Weights of a small transformer language model: vocabulary 5773.
MLP neurons of a small language model. Each row is named by its layer, matrix (down: output weights) and neuron, and shows model dimensions 64-319. Each number is 128 + 32 x the weight over its row's rms, rounded and kept within 0 to 255. Numbers have three digits each. A neuron's up and down rows have the sign that makes its largest values positive.
Before each neuron's rows, "fires before" lists the tokens most often just after its 100 highest values on Wikipedia text that the model never trained on.

fires before: "| ", "|", "— ", "Y "
L8.down210:103167116106114056121122141136128122093089116108093202103076111148103108179109090182129108145093114143118082174192096108125188115149088083118173158129092098109087140132131081134140222123077214074158124100145101136129153142065101118163154140107112170110140125134136138103123171118186116123147104119098161130126154137137125128110118131110169184089114110137105135131125056168180087154111073093117071098111094164149138141087133163131132108167098107134137143149191064078146172154133146138121145119098156128101176082139146143165117123154167091091133123125143092097140199168152121207136122085171092059100136062138096134094088156145173120090119195139136147173122088063136157132217104209122154101124093140129122142139173127160136121110138138164092093138103116150182095154084140

fires before: "s ", "t ", "Al"
L5.down808:154124114150210120130128096146129139101126096098142116102092126077070163096147091053092186175144088147100188191128132181116129182152132075123205128114167101148127134112107090160099138140132190140119127090133062181084078150138079116115128111131046140145108165132106169184144109109125141186123086149078140162147162210097137165129196120093104142098106174125142196175137108156097100108174121100111149096115108109096176185162120075111118109138127140165135151116102133182184164142121086156088155152148108128115169124180145070129164149036066120125109088133131073133113174174166123108100129153057138124113122112148148152078094161172076151145141046126124125105115157134129146156157095105129158134122181142137135082164128131115141082088115154119124165101094174140157098137106096

fires before: "\n", "\n\n", "and ", "of ", "==="
L2.down146:158154127212168159118147099115156122109083124089189212104136121075056120182134136119153126088106166111106152052129126146104106125104096091155136160123103128120114124119100087136138181100122228184108163137073120121150133082105154134108128100140109126167098106102111147119110107139160162121086126093149110126122186112166117137168191125130152101145122169119174157130124151076100104109161077089150070090062124141186093152166062126074135164160129164099106153120151103149152110189133100143150036123139084128183136090111105126157127205138112153134083121111118149107117116123059132123085109160126114120099122157127178170083087130182155132076091110100180074149108111104091114174166133136126086164207108157122085138122144086158175170131127128112192127163186149117128126130148121

fires before: "s ", "age ", ", "
L5.down100:155190105163168154106125169113103125122164088147202094139124184111156132063180092150094123140155119088089168111116137124087121165170189113074136147072120122102152114047148165129099184107123203092107119119193128106138173162107122160079094131115126126118168062124122129167171087109100147093138097169140161176128135090150124160157199127106089156147098121122115207143080131180133109125036128108140172135095133166079145116101109086091161173148060192130191120132150117136126122149159113106180128096118058169044094130148108124116118039124120155100124084125131099114126199104119133091107133104130142099099132157133125166047116136084099145097163171131158100125153140104095140150146117076069172065120157167176161109100122170184123111123112150153124139126149119141092107121093132

fires before: ", ", "; ", ". ", "and ", ") ", "in "
L9.down178:181121144090140091160144108117103142100141072145108112165096139137132153160158160166140132102106139087130109138138152108092088169155121132129134139142125121147136153160142112114080069100145255129137108127140117180122178169116176127114177144085161110155132102081109087106155093116131117124138180115138121149159181114188120090171153184188096140109099052144105073124132123157100165115195100135163107193119164166157123134158115142139199120146119134152162110114162104132178158178200061161127163130100128066122109162100130227110120150090165127066145071127150143146127153149106088128171122156167107112143094107079150106142140124126175156186091128130148143098065108146144155133123140127147189120091107086103161117124145118125122082100120119108092121092078113111154106129066091

fires before: "of ", "s ", "Slov", "the ", "he "
L12.down295:085122103111113118089130137185130053115121164117134111131126149153158138142098193136124105112128141068146144127117142095096112110120104157128126130145145122132154108085093094169164115138101199130149126127132129130193097132127137081157133121152169144130051147160170108139149114096150130122082164121118118195181177124079171095117150183089094133120072138116195119157112168091148151113178168096181128093120112146161087154162022116111141160087180123086092125147093132150129196118134089116115057164140147126109135072093128094114127109109150144144148172133148187118137124116142151126139116125143149130172108186091144157131176087153145101086111150122140141123202155135146194118160132088122090048107091126149168199182142121093142076142153061129134117162091142127121129112115215

fires before: "\n", "\n\n"
L14.down520:170146164126126144147113098170166135132132132104158159133104150137070159171112162112126154134124068096127122154178149177105187189113168115110111188132140174143129122111109113125094116158119108146114126112065151144123166139108071109147078091110168111103153148073071134118092110136196100060154174087151187120159160097111106090153145162189106131140089119098142079123147142145129097145096184099139139094109118143135150129102129150141119195168116122137103118140090119123130162176165121153110190171133112178187174144101111123153134112093120149193136077057071159096070104135132150069074128164150182136128161041102108134101099173137113083122141171076139140204023166123158154125129154121147145156115137128096166105116072184084047070094147074143114113164141130077149168139107097

fires before: ", ", "'", ". "
L7.down273:118151146157164131155169174131147126119098102148096095120137092108144155124160123135115068097173112123073090139078154147098089119160076089128185178165122095146116135158062118134126203132125237082145103136133072131133132094081152119119202145133091144167156147105134113108110125146078141135183121130093142183136153147142107113109136112058157112116080116143194069116105143135127079126149174167083148151086109121117107140088092124087158102212096085160131127092134114136111120152068099118110135098066083192128169110178147122129097113132170149065110117055079100159143139113117077096127120141100079139182161173172110115009099103119181109115137080121137141103138079054223130150132154191119130149172189110116136079125157120174125073121122121122128133180151140131115113096175138

fires before: "ts", "t ", "-", "th ", "d", "ity "
L8.down664:154173134196169156169099140093117149134147134114158151133173128164140146100154150133128158144120131172147167120166162081154138130149094112126186127094138097107170149112114167185080126105156184088136096157079126134072129134154137138167174141071126116143160109063101114097135143113075137083123169111133120124156137142086111116116095093133075142143127110149173156117135160126140112150167112151153175104101075059135104125158100101086156145054131133105124153046172095076123095122176122140162156136156108128115117126136088129169144097162024142202097123154111146117110168141174144111032103154083214150133135074112133125191113089089070132108150077160127123051142199151132116152150073107100182121130149175062175127135178107127102147110110142152078128186145096173160116112138102

fires before: "| ", "a ", "L ", "|", "k"
L6.down520:144124125084130107151112132148118171141138064155128167145109085199086162105102132113128116084101106113071122116182171118119077158118161167123108154170129139099127152135099102114073154160112213123172196128153119151129152157131120126043139106124157139064207099152102138084113090135090129106140146103101113163130117146106104130174179122135115137180089085090156104107079139104110095120088113078147099120100133165121031166121111155147137124128178073066120116147157088084181125113111124160137103071165104115112134146139112133104152148097177149114107159154115135119098195117138112105146157115128168179100186127201173102008138174138067147085124185161183135148176097120124054174075112139119128131083066162143074126150117130156181123090081180142122052138178122155102129153102102

fires before: "==", "== ", "The ", "In ", "(", "\n"
L4.down724:142059101169126126079178126102212104114121133178122090162110150154063144139087100057097090134079127149096173092088152101125151137166111226130149153085185090148136127157162114122146112120121255066109164129099092142140125121127080104091134125146148106134065157133086104117119135148130090127134098087094147133103154100101120148133159118098146036105103142154165138125081106091126069138096185066187201143141182178109137091089164139134100119126085140113091162139113174078117144121091097158088120141137088098104124117170171126161128127117137138044130167108090155120119148093151078049128151152139147055089170092076136135170115152139164130135121146164129123088126134103087146128111152126094142133164144071145121154109122147119092092136121091107148115114177140120139178093159162

fires before: "\n", "\n\n", "ce "
L7.down135:100081130106152096134147111115109110078075121077137074127119188141084107177122129164126095149114112115093155131143119109170079150136162112095077090119136170156089094110182110102180139126132214135077155171188126085137108075181085122159128118136125115142070118096157103190195123110061091128126135113106129115110128136142104131137129085125125143101089123173121169158150139137108116127125155147106139159093145182138096101122161115085119131066041098082129097117168115116110148178107125129185199097141144097140127096146176078097107138142085111096231157160077114166119141142075107152110079135107106132148115180147123141072147125136159147166124201170109139118097180109128173160172054149147141115095122133185168122131162038165095103189122093121119055131226160076146159138142107

fires before: "s ", "| ", ", ", "t "
L8.down124:079187150120156129159126124068146188063086157109153156141136109089109077086116180144122106103103125204104130113115133166137103105151144151121124136088146119174078143139083124138154108150174169128095149117115160180091077114147076146056092150145078073121126100144123204153162140102174119118193117163072195155181157149142134164167127106139041070102127140171113145117090109116127170152168188174088085137137146085148142076139146134173110120164187147193143141149115084080162175131094116093147172130150117118120124130130159130136121138118061124178135098125187188102147130148126110133150086122147122096090093157130200168107019142126140084154152148128140079177112054139132169128101131094092130146126123137128153159149102086084163072126170187126152122104111122133133128035159088

fires before: ", ", ". ", ": ", "\n", "."
L2.down812:170082104086134137182151160153068096161098087074151150088118135085099188111091130180056148132153110096149142011111119132140101119180125140071123075133146097124144114134148136098126146160120208120108126138175138152125141039107148176106132171134116093140131083159116080100169176143159149079128110143117103136106150066102148104133130163006112072144139092122101133140089217118097103113099127148136115120102091156122138121143156099121153114143058121169139137088180104131107121185105147123142139118118134134164200109106149108136091127193137167140168134098091171127069207175090122125124116102179183111122145106142187115129129125130198082096127123125129165101128118098160162119145133163081078147112153152163155089145123148142105168139140142107099120168158084168127055162124128

fires before: "\n", ". ", ", ", "==", "; ", ": "
L4.down621:132126123067098147148114141095159142155144119139132169066171148127183118140095149123130125142163118109032121120136120099162134123130103103085150190098189102071081175153097121149105035146105201139172149106132133128149112094171152156121069075120148134132142114113109114113173168116132154120134148143136130081120172159092126158126130139110077057129106197164104103137085125171110140142176176116101060116102090098169132184145100178055172118137185152097144145175158107147098142129148147184138117124095125104141115080204076105141161181143159134069113166089159147144157180137124146094130124126132120161215051117146167112121154114094138131123143141104103134087113106162097127137171104163105093115127107135177145113113125172082129079148153158073112152108103135175175072109078118

fires before: ", ", "s", "'", "s ", ": ", "\n  "
L2.down796:159128132094132087115163159139118192153126115140077136129087140087122110153075102141146133120117119170118096090201075155104127108139182113112135114119146161111106155130129147164164118166088184100150120125194160138165131091158133103134076184213124132151104154142130156101154107120090163030090163117105096130184117129118126143060121143156095121152179178091134159151129069166156107097135090106113055167125109215169116115158116112157120162152109087109136151121131098146112137121114086070165179156169143104098135138151081140098134111198059136164132147140123159134112152074136147143142096104121181112142040119098126088123095134113138126107127134154134108114161112140168155178106131108080158075072161198122130101109176165126147095175113170160169107153115111153189158169129077

fires before: ", ", ".", ". ", "\n", "; ", "'"
L8.down760:171130153158145175120108147153104168139142133127095110107154117110097077114117119137138104101102095179107165159087088108172112120195114079108174135077161144106087133183073086078169170192113240159146104093132166140120061087093175099132111119131080087084108128133097123175143091071130120122130137087170110126157159130139101163126114133115125095162111090142170134108072125114126103164194096142125188128104112141125086135099186129151147144113163106183082157182107088120095179151101107146066128090132085079150087152153166118104089115071093194168122139083135148094124118120076104144118125078135160153159145120154151077035092109129140167109131102157160137145171089151134160142113164093155190113104147104141129067114126170123157117057125126150100133153173130133107181108116109

fires before: "\n", "'"
L2.down560:115129114156179132175095157116175128081089136143140125147170114179175139179076154091132084111150145104112116098116113128061128085110094141157167143142126145125119115144150053114142137126123169076122087126125085088131094101129136205140142143134114060142158145054123158111155110118165137136149144106069154107138183124149139169097086145151166075144115147059167099062074104126163097128101163101085130149115110168136151091148074125143149121121189085133109167145143101150075117133085113141145172135175105126153206158098096106063132148061097127087115171178134161148159161142144098125106127141100126088139056057100166073140096142127138137109062163137125163176161126159128172128101112222138147126089109152183140105091136141116107071107162131114141129101129096094188130157147133

fires before: ": ", ", ", "; ", "-", "\n"
L6.down400:158122149081111116153115190152169152155065090152139104148118138155059159163231135152072135044146150203071144082127077087141087113130083129120139160137163144142094149121093134099102163092144180168135080099142112160149139082155138082097140098124105095092131138139152139121123157119140085126087121122135117092150147155058110138092154112086149121037149187166129115113142126134122119119106111137151158106145099121176130155115064098099057072136149088113087142120156107160119122146135105108099164116101139143176077123120110169134095135162158127150063173149108154083118152144132098104193142095171130113168092158108123176116095196173130121151136108091058135117161155142162110062138138145153145141108091159152079147106175153145132118147155087081176102128158209152131085071168120

fires before: "- ", "\n\n", "The ", "\n"
L9.down213:175157181121133092051139144107159171113088136075133084125120129099176134137152075126148132072134190099081126185104118181148124126111131192166135077111135120118147059138127081118139121140125255188148070093112149081072107144084079140122136127124148150126158139126113177150122099143127119129151164159122105135177153073098096115171134119089138095149114136118092161140094105162121163089103085149066127090127111091099087106119128150103143156139076083148112170154118131120137141158075116132141160097144186107119127142141189124131169135134123162164144177097147164141082124135100142157126144140149080142164128092120151150071101127108150092098127124131112138152072178162153106127194107141048085143194103156166089090132108111154112124175144115164145149127128175120074157174127103

fires before: "\n", "\n\n"
L2.down107:151141091133120119124131149140084138141110211127121146116119106100110189121148149181092110145111124156114086137223128151091124107123144145108154163141182168153148107230092112108084127120125202137131150158048177156133166153136157123070101099098158152161125089106114144072116086124179111141129107082090197127146206115024090112180123142171156146141088146161162186124130071136127138158109144149145086101092154162104089134137134131105101123203107154108129099119168166133085105153142102118119220187177139088088124063128123126193124121163116142135147141135142156146083196154163153099134162114189073137111115110140140140156105084084133094124123154122150119122156113133154142069123163117139096084153108127135163150050133118070138114152166141123114155105118112106125109117080115

fires before: ".", ", ", "–", "% ", "p"
L5.down509:107172090129120116082108099147105123142147100120161142112187137149034065110158113092111090116130086128159137155072101145180110157169165124165195100067109115113114091162136107149162131145102209079115139140118103147125128180050100159086103127132100101169077147096151165058091124137084159204129148081112214132108180089144047102161100174118148086154127140127166111112050072149115096102154163112123127127075101185107194138145118073128113168111111071139146126092152098135146146169116073115128136164125138146158180141122122121158120106133138157100128152136159096115129124088111161118093104059177140159184143189138112134152109105191161092117136134145144128094147118129092153147211127109149116125065099127118141111095188092131145116136119110118128086142141129152078089148092072

fires before: "medal ", ": ", "(", " ", "ym", "\n"
L4.down687:160171155089083135079145172089131101107156129163122143112154164106082157171096087130117127139192143130150141159050143133130193137094127083128128152147124122127126110130127112069077115163122121160125155098124097142085116098060070071105124125116144118091083115118118097099147165103165114097149157136134111121151118108118121129068126164166071142060117096070127145141156144161151137082122129087176098156171144123175141137103147146111117140197136148166109107155146104112180238158119132144144072098076099094187105146139094124142151133128141081111079124119059124089141128087118119164155107078157203153134127115124169149187159172163121122067152164098164113122118135108143158108150124165101155099200125164132104116164179114110135130116156136158094009079198110146142174135119133

fires before: ", ", ". ", ".", ") ", "aug"
L9.down525:152159154097078098135116149118110170089116122092091177069094069087143110177052144103104094100131113122167109091142148147118130121116153189134112156126092100123174070117167111099178131133165138108162099134096142111134136166105132144103144100145144176137104160127000138116085080131117107104141178085160135086172149140095068126138140082137162161157120100117142154100107117113092084160113121182130054131157174080139128097165115149065177120146181135165100088129122155129140139080120099155140115082101109148108102112099114105132111057110126155116121124102142079084162118104092135130106126097119103180122027185102156110098163108157102140084123166131096167172158184151145134133147140102174159131121157108119108131140147169161160160102100163139065150147072167116124105098161075

fires before: "of "
L14.down389:113179134149140141111143161092098119203110142145121172103119158138173163120097138173050135106103163086209085160144146093161146075191136193138110145144136089096099136130103150096104145105197161145152095109144176118180137130148107119112150122112085130125072148187147141140149109115172154083100124077152119130157165127140142093146191108165148078166134108101153122144182141133151118091168145153115193088155146117185107131143085140111141127073174152068105165139146121204177031144107110121134047111133124090142102132148075094103095192144191132098156121146132120156211148065114151100176127156125135135133120152133099123109179104079108079130145134114157121122183127088195098069114106148168150038088100098121075131148110092143175091099140146070177154130119143091134210143165150

fires before: ", ", "'", ". ", ".", "; ", "er "
L14.down184:128149170106134076102138176066115160128131090075120132137151112063134110101097095117103118065107098076095074157131113136159133116181169089187105149132135160172100090171159124132172152126101246119104120093150176196114047124141116139059195099122133125139147132146167171127106176118115131151111118099034151111157144076140085135122122205102102141141139144159166101101161146083140126157096121172120127132148195145113102073121139147136159148105095111119160138107159144140149132134130131114157213098106130107122143128160129151113086140099160112148136087120102154125193205121171141114106149125055136051113154138120149110146125104148137118096131117129139093192074141125176110103101131114105100159143151155159171134074110154141119095091133174214133147178116144156229085187144188

fires before: "| ", "|"
L3.down284:179118107140119154122114082121121152188110117105135142114106136144046077169107129141122179119125158129100185189134121081077071076154116128098145161075163173172111138142157109092083190142153198139096054148043170159133098060112100118156094115087143139041122138132134102054107158115104091142127189172143104159177130120147101093136116131147128100138123132199134193152158147090107099137136100086140113105079155096087110159117136161124058132122122155097185136141113126123181135123161172132135086142082140160098142126132126141127144134100129169121144152127150128138111131109124134190164067105158120145109136128117157152130049146126125068113122108145126168099150101122153132161129123152061153145096185111154132207104154101101121099163049180122104170130127151089139099085171157

fires before: "the ", "a ", "his ", "its "
L9.down562:118137140184107080085137103152163155123119069133119147084145115096122123097147130066149111122137096121111122165116103124146163144138139179139138159110167120125047118082152127143095134164111254101195171138141118112126121099187127097111125151165170120144076135104170111155136148111114105094118116149129114106115091119177165070118136145105165123117118066157139092125072063134115093123112161120074123154118113129162175127107177132135110099108167067067045133131166102125124099136075106139132138092135086135152077153179170115102134134118158129167147193120126126149125164078096203069034165173107094170103140121126148169180070168190148160078140142089131200165091096188080133169176094170114090133156119085100117144133129119146091109139125140091195101077151164096094115123158111

fires before: "the ", "a ", "their "
L12.down318:119192117149142163074111127089136091160114115177093132115102132144144122111164113094074131145147130108096156106080154116119081099140161128159112135102155129091099117153097119098111164154104114111123156145150108127161140121119156119122192106122115156122110127167143118117108116234158214117121125187112200142117133109167094166167112173110203148158157092219154069085111113117118114120106132198136152162103132187141145104071135092189145040126111104071101101142166062117125154162143152121140141081120178087139157166120132136092185095089138172124147119145164071134091095123122133158088116151140060133124078117135161125154058165173192116101204132143107137087159169122112163085111098131161080099131174195144067161175129134098101218137161169155161139078143108127149099164114100

fires before: "| ", "|"
L5.down19:151122128101148170118124101055141186144102130119163157114093131128126075115123125173105132129055135138102145124129179094134103193166136132146136168107108182152155159182099206166105137182195169098116080182107153141119087051075042085104122150093105114105095174107119092165111115170180160102120150125081119116188162150071080140152079152136113157117126092172080146077119160087106097117121111172180126131140195097110120174152102143148152088122085167171188143165162113165118134114150162116096108108176190110153113126164154120154137117089185145135173125148130134155137181148166121142115079067114091157104177087111159095142083146125094124142175140186130151108087116110137127154130165067158180110163061147100139116122104104136108112179083118089130103129116144086087105084117058

fires before: ", ", ") ", "; ", ": ", "\n", "'"
L9.down605:113102103125114169155106120173175175168089164083121096101174174077103120128104152114112109137085138138107109123129146100114083064107156094193136107171160138079131112139036098099109130221035196136158090080087128112163068108129147153137138077103094130136110138123111115143146167167092125099141141082104164159052118131177140135129196091109145109155163117157199122083161145117116114101139147134086147139102128136139120119114138100111148134177077130130062148087084164108157113137112044156158122120127136077120146139119112107161066128115158148159103104086135117128071109108103127065071124140195101139148107111168172150127103133100119126128114113124134049141033140135188078179110131143088145149193088145177104091156097125168138130075153153108106116111177140145101109183111122

fires before: "\n\n", "\n", ")"
L7.down742:143115109086113193173062081233174140158038121072095144092157103146145105135128178130177125097133077100107119076106107136101099125110148176108131136129196213130148179114063104105104089099162168114170121154137078119075130094139135107151131117128140125125176130148110180113109123152203144148103156138114135118117134114027145109174108077140113083116131130147114078123104088120140104137100165147086095124178088126105100159119085093157082140141145145139159160119150127067136205094132118141109160136152135145092139157139148097157171085090083132172129097159117138120137148120140084167096093154137121156136139122145213119166079113090174131132155125158130113125153164201118085074154124113186138091126143124122148129086075144105149096088117135088153140188169089083118121117113109

fires before: "the ", "a ", "an "
L9.down746:175123120069122154089191121101180114137164109193090142098113107141124163115115100107151110121121053143133148081154107146150125123108151114151118161148128146112050140182094152161097163111103084155124106185130160149113126145176106100148085113109121074084077168114119141143134136118118162130125114095075087125097182106087159094165104161108147093137171120159112081143063109087113152042115134136124132158133142153147163143117087151177133023133177096122151152132144120162085132120156176121083131139117137117112095059140213159124144113119161153180047130112103116161108113110107134156060119207126080130140118136098152111138064140153097109112176111105129135105132096135115141105156139154095105147157071122176155080191120082181117118067182171157144102074088150163053111206153096

fires before: "of "
L15.down486:133169162135135151142149119130106090111123117146146136140120081142086091091127075129070115107112148167107147151141159076140144132109146124150080150110094129124047129127108149081075134104197118139198112084119095113128179135134141129159138153108118118127049121130108131035119127165100145085091101095113114141200155165139163098076123121138129195164145084143145128176107128149160143137164145079109140114149121067095128120055088142105163132079121128107119156153130112147097081153150084119109025167151115105155106198131119123084139161111114085111144116232164112159123107104176165110165138155139129099150160136154127143203207119140119139154112108192133137158175113144179075113099106185116055109111096099169085176229097083155155090127125109097189143133131145122098197142123156

fires before: ". ", ".", "., ", ".) "
L15.down92:139099147142142118161160118139131212091113079132077169107160089080079103119084096175118129126121074130157149201135120136166091164162102172123122220142132135122112184137118148140142134097084117140159210178148186148110139109102038150130124186137144104087146158084088120099166118084083151101054102117174110108170141102092187089171105072184148122102126077100135128075055096098061091134148135134141075140161084112088128135140115149123133085152135112202093140129147103155136162126175084150090135099110111109084088100127139088098106119154116091130163117111153112114132069115088103124186118113189144161112149168094110125106102070099179132104128121103149156118169125139100043146106155124080122092124160114114132138082122147136141077180147144166161112136104170179133087110175090

fires before: ", ", ". ", "\n", "-", "."
L8.down716:142163153119091140159141114162151104142135129115102100089136093104140085134155128111110166107138105203095055163037159110133118147127133149087120106152119167141093119157052117122148188096128185130148083144146132107070104156102087137142168117122130125178142103082052109095138175189184094102102104065125191116159135138145117127140130181173161101137102111165236111148140150149116129139090121101106125116159081091123127046126126112115133142152063088167168119164101095151099153176145106097164158176083139056115160121142124065155133105132122136137106161115183165119098123140129098124155084194128082162047123129148097056122157138120081094093127094111122133128083102181176117135115135131078135133122139088141109105155207148125129110140122081146098094095145195108141146164122098

fires before: ", ", ". ", "\n", "| ", "; ", "."
L8.down130:151115102158098125140130137111107126116105068133161130106125140127161085180102090134165173155118116170148143101101134155188127138118107115144131136134090121158160156142068135120132072117098180105123000148134148130142086168045098123061164151141165100124174140125024153095096138116074135135190147102080149136111170172098131135144130179114144141109114126101156068140106132056078097109105086129114137129146168185172147115148122138127135138128142102096137121105140126113169127142079137095102140147125100103061212117094137102189107113135121118094144102074149180165143155133124103056150112108118149116152070114093172169147109115136171089140110152158144196100137159109200120139157129121186156173126092167103168150096138144141169108102103183146143141162085161119141131121170097

fires before: "a ", "the ", "an "
L12.down403:113113109161121114083108098146073123103085140152087116107101105138176088080122084130152168159118119131121143113124126103129144111119180179116116091141113173110138115128163133150157095134115025167166162161119169090103113173154130113129086078175163173092128106127121103097127175086134138123132162135122134130106073114156117133156111144085172139118096159153114166107154058093132105095082090146173114076169111152126069128065144096093174143078164075114121118125163091089134122215128129166097148079155142182106156135158093125107107109125163144089141154187156145182154150151142116122133118152100087124128153122144154107224103129123119111136106115139158156144186115093144180157136098125087170113086174169167090202100177212109052164133142119081204202150167172097126063136123184

fires before: ": ", ", ", "s", ".", "'", "| "
L2.down492:145158086125043122116082179090129163131123125126118173158166142089070117152145071151194108135106126166111154131049170058125132173097121142109102132106143080131132052148144151117164098134167166137167135157103141077108150151102096144141118169115185150136104074082124126094132147069052139121086109060116086179126147082110118102159081136063130118166154075178087142144106192175156094131147145114106148086104112189177104138113109128155126129163121115180143136126136042127118153097144057126128125096125129141164132118108145127196131161157105114153122101133108136133141146174094119136150090138111154153089110191228116124149072164081166158134136152153125202098164080153124181120174089099112123124103092116194133114134126147116083135133153151147119126110147123118143156131133135

fires before: ", ", ".", ". ", "\" ", ") "
L15.down520:156174157130173092156121122071089172122113080053090209032127091150144113149120102151132115085161167134129089119163156162111153153141150123162131091081158137112146119129123091195068103122149255135094147114154160169141110140153164131093107154136159106158112137080099087126098137125004172129087101087126153113127153065116138118156066172130161163114140119123155103154128145142107119123072149080153097103145114125115140142148108133167120114144116132147142149121186107147164078116158121142087128089111113080103136164103173068152136124153149074076124153127134133155115133127129098181209137071166135116113143143188131141087132102128145128152176067093127162102080133124207107154103103137087089116125113127141101083094148145131101172112121101161168149114172195129136145093162114

fires before: ", ", ". ", ".", "al"
L12.down92:123119095126150206141130075171118126124081134120164131159103091155111132093105078141120147129151135096152088117137138116165124154153151164121133095139119202117100114125139101095197148196150149087194123185088176122071136095199138138152144120073193133127079110135132124133051144103096148167141129152077106150158082063092130145174150166157070112137133066172149075101151112120082170125188176075127167146112127164123122122175125136134153185145142069116135115132157124111146130153134074124168119112054184091152130172158145156157131099098159131073094112117109114119141180105078149089156052162067104135163105100107165152112109060143124142092153149134085123107148138124109163141090055123149145115115194107085121100078082140061103132132130140088128100104177047105145098150129131

fires before: ", ", ". ", ".", ") ", "\" ", "-"
L12.down420:158161137139078147134106125107078180074152133141108145120175100115086134138150167181090115127150114164063165122167103086085129085162129117140157110153163145103103129193093095053144121130104183091091084072151169165101092097143141104137109125141131074157095129112100134115116156151132107106080053092134160074161197094212140194109113180147146082119140125151131089096147094144116181124097111146152142106067061121120103137120120122134156122152150154100112195109146145143159084174129147163166080109153138120076108119124120112132078103140091129142125108146160116121121155155141101168150156109093117098108084130129127125066074173113127168115142140128085105081029147171153092142056149195140149140177206158093089139142160108121102136146135126102089143104137160149121148123116081

fires before: ": ", ", ", "'", "-", "y", "\n"
L6.down422:221113098115153110149129154078141141141073111090129105137115141151106082160131168147061148133139137117117148159069169118141081115125173107107111107092152135115149176148095155136080139104145232131086104151099175132118084044151104135087113129129137151091195131172143132101105154146120099165169153086103055090136142133093179114110154132159164178130112140113157117141138122161141162081167142096112143111095165138103093178156132160128136099188166113079135144143136140151174096092149133056128192126080108103152137110180100117162120151128143164115073102114093111175125179148101058131188150123138102153137123154147119156066132123116157188157109183160083129178127097132195165141117125133180138085205178118113067132132082086099118134143143115106157089149054150130137102062145123

fires before: "| ", "|", ", ", "; ", "\n"
L5.down719:103077126112163130121127159102089073135123173105207117139108142089112124160148172169082116102120148110161134131136168238090106174148155148156149173140071155195104095105146073093115176116156149072196075149172113163113188077133154086134159108175139099131161155150127055166076140132097187081139167127155139095075071124127135205164142041166095112152070119123098079147161189141129148111167143112108105098105088087119124128153091160100127088108126087118146141076114163067095140105125110141139150120103124174095143160127192103169074176120100130148160107101116146142107149161097097155110137098087112169190197123120139197149110075157107138139110150101124144173152210068130093110122150103094135101140163140155174204107124102191149088191149089123134140106159151095149110108154146

fires before: "of ", "in ", "and ", "on ", "were ", "for "
L7.down235:158160188131186144140120150105183148097147176096015172141162156168087131120125165109137105143154152116124134155153205146129124210141136136100054118174168121155114094123152143143103085114097095164096173146115102080164089100119172148145148157133151166094126097127159109157069116087172094115128094093118143088122136073142131086107148084072095131117110120137082194138175120143070124123149134113099139186145159110155124111130132123158094131113163148130104102147212159131098118135153136142150133115134148072224153127114101091105121126141188088098086093158126134050142089092153128180098150155139038098098158137116174133092105064139184121121126052145145155086077119112159109172126072171153134106173126132122143135171111159162185181150075103095125159104080156125139150100181125

fires before: ", ", ". ", ": ", ") ", "'"
L12.down576:181113127102105199086123176122179193063087134091116119117167126094077084175116113140104082075187086101125202105093178088059134109149106103151093154157064110164088130174156148094159140127131074101152149134139162098090134115079173079083093139107148135160140136130106075090202118132078105133156054118122174143164145156129120154148208109133091090164147105119115128059124112072106120112105116115145133078116128130118138033148115121125219096121099083149080149149085140117156099138095058157159141108151138138111146117101101136145051132133171132151155103130142178122093138147139085140088110100093154118149084097087165104174110148110134099096128104133153131113148104114111126164180180120108124177087099084161153157160145168128151064146119126065133109136160094060116152153097094

fires before: ". ", "is ", ", ", ".", "(", ":"
L15.down413:145173180086150104096173141123150174137107118146087108064100143135149144110052106124068129073142088202125083144118149142102128121173083130138099157149110123114127086172189074134099145073152055095188140142134173138127125103101089127162113179134153117114156179128111097097137134114109143148167150092124165103132138156109162076114081152182162197133111098181153114168091120158104114142123134119145102120109160077176111105108127137111154124122159117131187144131140102154176145145136086114149200113170141142142185140091130180115127084166172159155105113108197125142168104114079113111143119146138138098104197108123121141074102161125164116143114144111180113150116178053129107102104076133115093114194159105080065118125097198135124122139100207126094128096155167144110137159091140